MLP neurons of a small language model. Each row is named by its layer, matrix (down: output weights) and neuron, and shows model dimensions 128-223. Each number is 500 + 25 x the weight over its row's rms, rounded and kept within 0 to 999. Numbers have three digits each. A neuron's up and down rows have the sign that makes its largest values positive.
A block is one neuron, or neurons of one layer that tend to fire together. After each block is what it responds to, as a language model described it from the Wikipedia text at the highest values.

L5.down1308:500478488495493505481476516476485502525478508511516500483544464506454502489516495495523544498478487524492476540488500547499565523513497450503491496536528541490480454529463528510478444462486446553466498510514455532544469517501505476479513519509501478495534481496474525529521514477532493512
Description: Incomplete word fragments

L11.down99:532494494477471524499487515456497475499474487503541532496541449480527501496531491541486518517517525476511479481494477502506496498503489537464470515460545500519520475506561514528532491492497553490490476504462496521502489497492506475532483486495463521483481486498487485489495518463483486496
L11.down764:525504500527514538488484477488474495458507481553448532504473532506528422509483480483523506472477500491518517507474488506492482541499495512542485526488488504462504476508480481476533442494499506440504451531496490501527520524507527504547444478457509496504499502508511469510537512508503505510
L11.down941:522468521512514466471492462490496516481464500481538541462495487491525505509509519495507491502474502483517492527477505488490470501505524505546488531485558481542484516495506525489513529500468523465416458519501531460503498496458520459491487493506476526514549477539473521537521533528484501500
L11.down1211:481499552508522496515515477525529511479502483464507525527533518480528517492500518498432531482509494474471485520503502488537479465560498525508469509461483516505492485476508496519525499482530493502478546511517452499520484491539476485524502532484456502512512529515498489522513521527453488487
L11.down1311:520514465466506506503489474514494508549474470485492539506456488494523526492494508514535487493504504501489526498491528470470503520499495493543468541537495501524513479498502486576504516504539483496490493497526490486515486512523518446502531478488542503525473543487478504467504510461475468490
L11.down1342:504485487462540518485477470494497442491486424483492502501492460485507529488516497489530515523518501521507519546493502493483513500534486503491534447465511488498496455486478541480517494519496480517518471482492525531514483451514477514456525502529470485518514498531514499509522491502478504521
L11.down1377:493490481512506480511455531502513482437496507464503501504499493485499530534464495467488475493496490461508472565500481480465482467517479504519471518499526536527512490477476448471499528504479523484487458502467507465488511533510478486506475504514552495505490504545466485487484482524482499505
L11.down1513:516487482466492546514456451469438502492524480533472504519520504531502499484461488514486554487494478481517490506551471509492536562477526527500513531545498490541462487512521543516460473507544529496511499503501487495512468482492511507484490484503555484472487490485518495476480514500480489507
Description: Location predicate before place

L3.down38:527545487538502503495482475493573482520509482469506471548550537510522481498484462473525509480497459516527541537532518502507492452492497539521495504492518498496489464514467496528499519473481488524504505523500514462498499493483536481433501528510515484513540478518518521454509533497487522524
L3.down188:541513504495511489471477532540530502478472495468513513476503499501525500537502485492475514480491517493535473495441516478466490502532493485457490559507512515504484525462480479544516515506506492494521474487487531462508511517513500514507508492506492508467493458506493505515488555457520465467
L3.down262:483510455487485522508519490467532522468422493511522504501497486514506478494508480527489501474528480526503504517499503467513535502467496457517532519517497516554500481500466493506520549484489513472449532515461515534500510490547563530486518525532484463526496479499485481530490537504503475469
L3.down322:516518500506502502531512534516486469480508504470503552452468520508540537504482505558504495466488512544525507482524522542511488506514482497480525536522504484541470470511494515512521568484542498501492484481457496504532487525513519445455524461465498469539478492489503474502487520476530518518
L3.down662:549471495538469484448495525483492505503518444494484534519495480491462542501509454511510495462467444526528459476496492501476526518533493459518546527546519469521548493515485480493482527510465510485474496503458513527537494547520513508480490510502529531537478488460564517509522511470536503495
L3.down844:509510547480497499458455534509505497511512518530481498523527522533505481504505552510485480505535450481511452522474562475525514493498505513465508526493496486521522478485483471518500487566491483475455524470493509470522526474488521523466476516467472475504529500498482478462494485515502503506
L3.down1087:494532473495500485499504502556482507482487503487492470473484468510475504485491504539471482446526498495466510473497510507508528479486484521493467497484520480534489503537488494506517485563509509464493502515493487469484484493486518479437511527508478447507496463477493495512502499509528509460
L3.down1232:503517477507500521506531502488527502504490480524528442474545481492506468463521496478499475517532493509519477519493530474501490446474453473503509522506496537463505490512518493543540513452470502515499528508475460477508541482486554535496530481527491490471495527503448523518492510527557469453
Description: Mid-word fragments, especially "pp"

L11.down353:511510552506479503500520492514462482528534543476496454514519502508475469513507491510534490494490483461490497534476455512525471544507491494470502521512526484471510486447483493509473538514549487462485505479457454493487538532484481491520503512499527527532531514547544504492496515500492536496
L11.down824:516490481589494497488524494500539520478558469506452517538525505520513485517539467501518486475500519459509516486485558504488459505490483546513487489524494518532477516533451505501501540547501516495482526495476508523504507529511538530478465461516511549460533454514515499502464488550488529517
L11.down845:431440520502521510506498513507508479486503505489515512525494509523471522477486529516506549501495524487471488495531509455477489456532458517499544497496497519491481505534540497478501543525502496520510487502473503521527478473467456482505561534500495489427464509527508489490470454530532516513
L11.down1258:541478499493494515523479498535477506473496479519448471450512536543466531528501494528493489502524504489495513563496484500525506525488491512475496490503465499514543462518519469463510511533533477488515466484502476478487538511493464495498480525485533497518514521463524520537477511522517460526
L11.down1341:520494547526514548474536496491455500535485509544519487499458508484494495488514466479514494528502455488520507479561470490475526499474469514478508497469498511470483522516510518449484441507449514512515503478498491484513489499471511507512486484513531499534500493554506519473513511541469516514
L11.down1411:514484529469481553540496518499474474504469467524500488525488503477508462491512501454461554520517534508448474502484510510508499522464514546507503481500494507533472499493515516489536483503527484496499525492526483493490545479487513490490491522520493450537494507492508499556495428525523525508
L11.down1454:461493495523499530495485511458486527510488516505517499498500474531486485503498513487507526464530501504504514501524476462482467497532517543537501505544519471479522496517501503484516465483479476509502500566518485501470495474499513495508496485466529523489452522467498487505478483513548533481
L11.down1515:519468451487511496537512492413511502488509478512516546468532510520482541437504510505555508538517485549519541484485528526472523527511524484524487500510511512470516476479459498511516529462504504485513490480497448480500500482478528501460526529441480499512463535503499476496527498484530468520
Description: Separator before table numbers

L5.down794:488518464514482492539475526513557514518495459549496528538476527494478504445522525526515538523489524480538484470518517532461466495469486473500472538520509500499487482539507538494505504499541518444491478555489504484525472492528482453535461450478500540501467524502482483516502492501499486505
Description: Word-completion pieces, misc

L11.down428:496533508470486475489506428483495520504537485478475547493542516505483494495515485538547529496530501471524498492542471483487548491474497467465539462478463521505476526475489482523495496520509521457521506466501525533544525488533505512474501501549522477515509492497526505488486547483505517467
L11.down548:515478539515492486522514518511493478489491479477514520493520494498498525528526500512480508491471518499546468506509513465485524504525467513463454534497491518506482531541480499539465487505490494589493527476468478483496478498536506515511470488509497541480484478549496504490489479454502449523
L11.down618:507482508513501498504505484516513469480508505470529466546528514495488515489480489536523487512527519511489545501491483480485522519521496527480474488480476547497504517486465508530506485478517460502509477483496512499485484463536486480484487521442523499484522540496511487489511498511544530489
L11.down664:465503478529480526464493494460476491473526501498494497496490532514466491504525505522494488503509430502525476480538582513521469513508523497485519492555446545490467513501531532488521503538486473495457516492488491460465486522505527495487566505514512514491493463530490522538503496487515480482
L11.down935:461540541504482498481499482522489489533500519506510510510545502491510489494483542488496511482521503499547505507491536506487479474511507553517502506498489506479507510511507561478512495534519475502491495527488520475502466512533482523510504509484545495502483545485499496530493519517476522551
L11.down982:468475463504500521511508488499492483516543515488482493492517533544517509491474511533479465511537464494534483490516539522517535507539511493508485465471488523506510481500486534493476494459519456449501451528469505480490552508516478500493553514507515492513538523498508496465481507444534495475
L11.down1508:499500471559497486504481505477536534464456518494494447488523478480492506517482479517471504533532552492521498459520526502468508515491492477503466500496503488488518491510546459513497494407534490514524474493507506511528488476508481475546474477515510507534514495504509498476505494519487503483
L11.down1511:452466513473532529536512535470534516530503461504473494501473489534481491517518484488462518497525469523488542521467508506497493503517533484473494456442527476482506497487477458503508488502429513518491477484512517508487494481463474535493498517456455505503534510531512533494479465489531481501
Description: Mid-word fragment pieces

L3.down329:491493493472469492526505477473547470509504526493499463515506456540548539503534490530454498477550507471491469473509501474517496474490487501505552471450484515533457491501474528528468509462499501470490539484519472540529520496531518465460537458521547530473490495475502524469500509499473493508
L3.down511:509499502507508459477519494523477504492498481474491503457521508481514503584497469491511504522493500534511511524489465471493507502538488495525485509483560508515464530526502489500493530491512520491507481473519488510512516533518485516503475487550492483496473528517528511522521498444543510536
L3.down582:492517488464484488439486511468460482461527504527491486496483478492516481478470501463485494528531442463511509548498465499562484517535475485531487523499468486488457510467487513523506510434530509472498502485494483492494500503485523486521486508483464529448511572506514495511499529501491531506
L3.down912:523502510499520513522494517497443492516495476505521493489510481537483506530543516496474492445473517481513506525503495483518543513498447514469511545467517523493523477495524507492493492487488510475481523498495508512533523463540454460511501482483523454540486434515541556535484533519509484480
L3.down963:530492521470484472498496508478411519546513526491526527491468486507465500517493532487495505495476538517499492487484513487501478533552477507514491511515511523499507473509528491503483525515458538523513494475543519504487488473515517496505523478484443508528514515542518511502518462483477471523
L3.down1069:505517489490543493517494484471491499517560503539496503486513532510452473498535501507468526492501470503423510525504512505486520535539494519518534528538501475512495480479506500546512486466522551494538507508476515482457491510502547517510487501474497428486516533511479494483496533506531497479
L3.down1179:536520482481470448476480446499484466497476497484511506516520491570503503519500505512507494487503474472498531506464468502528509460498517551512479514522511530479514468502473504528497512546510500482504512504536467521472535498489495538541504495518488472479469549461523541524497470484492485490
L3.down1480:473494514456500464496509531476503479531471501495496547492482515493452534483512523439524527488486475500460464507520534534487490517541486476521552476473499550477507498498557499516459486521474516465529495519506517502489503525547484500488509482474474497520538554492493494445492462538498511515
Description: Location and movement words

L5.down181:495478485469502502537479501487473526589456495515475495499495499510508495517453541508522503468505501502520483486511485473480504527515488501503493574544498542516530492476509480483486526541517519475502476471490491506501472476503542522480490513472530510503540445505489498527471529526517497498
Description: Separators after numbers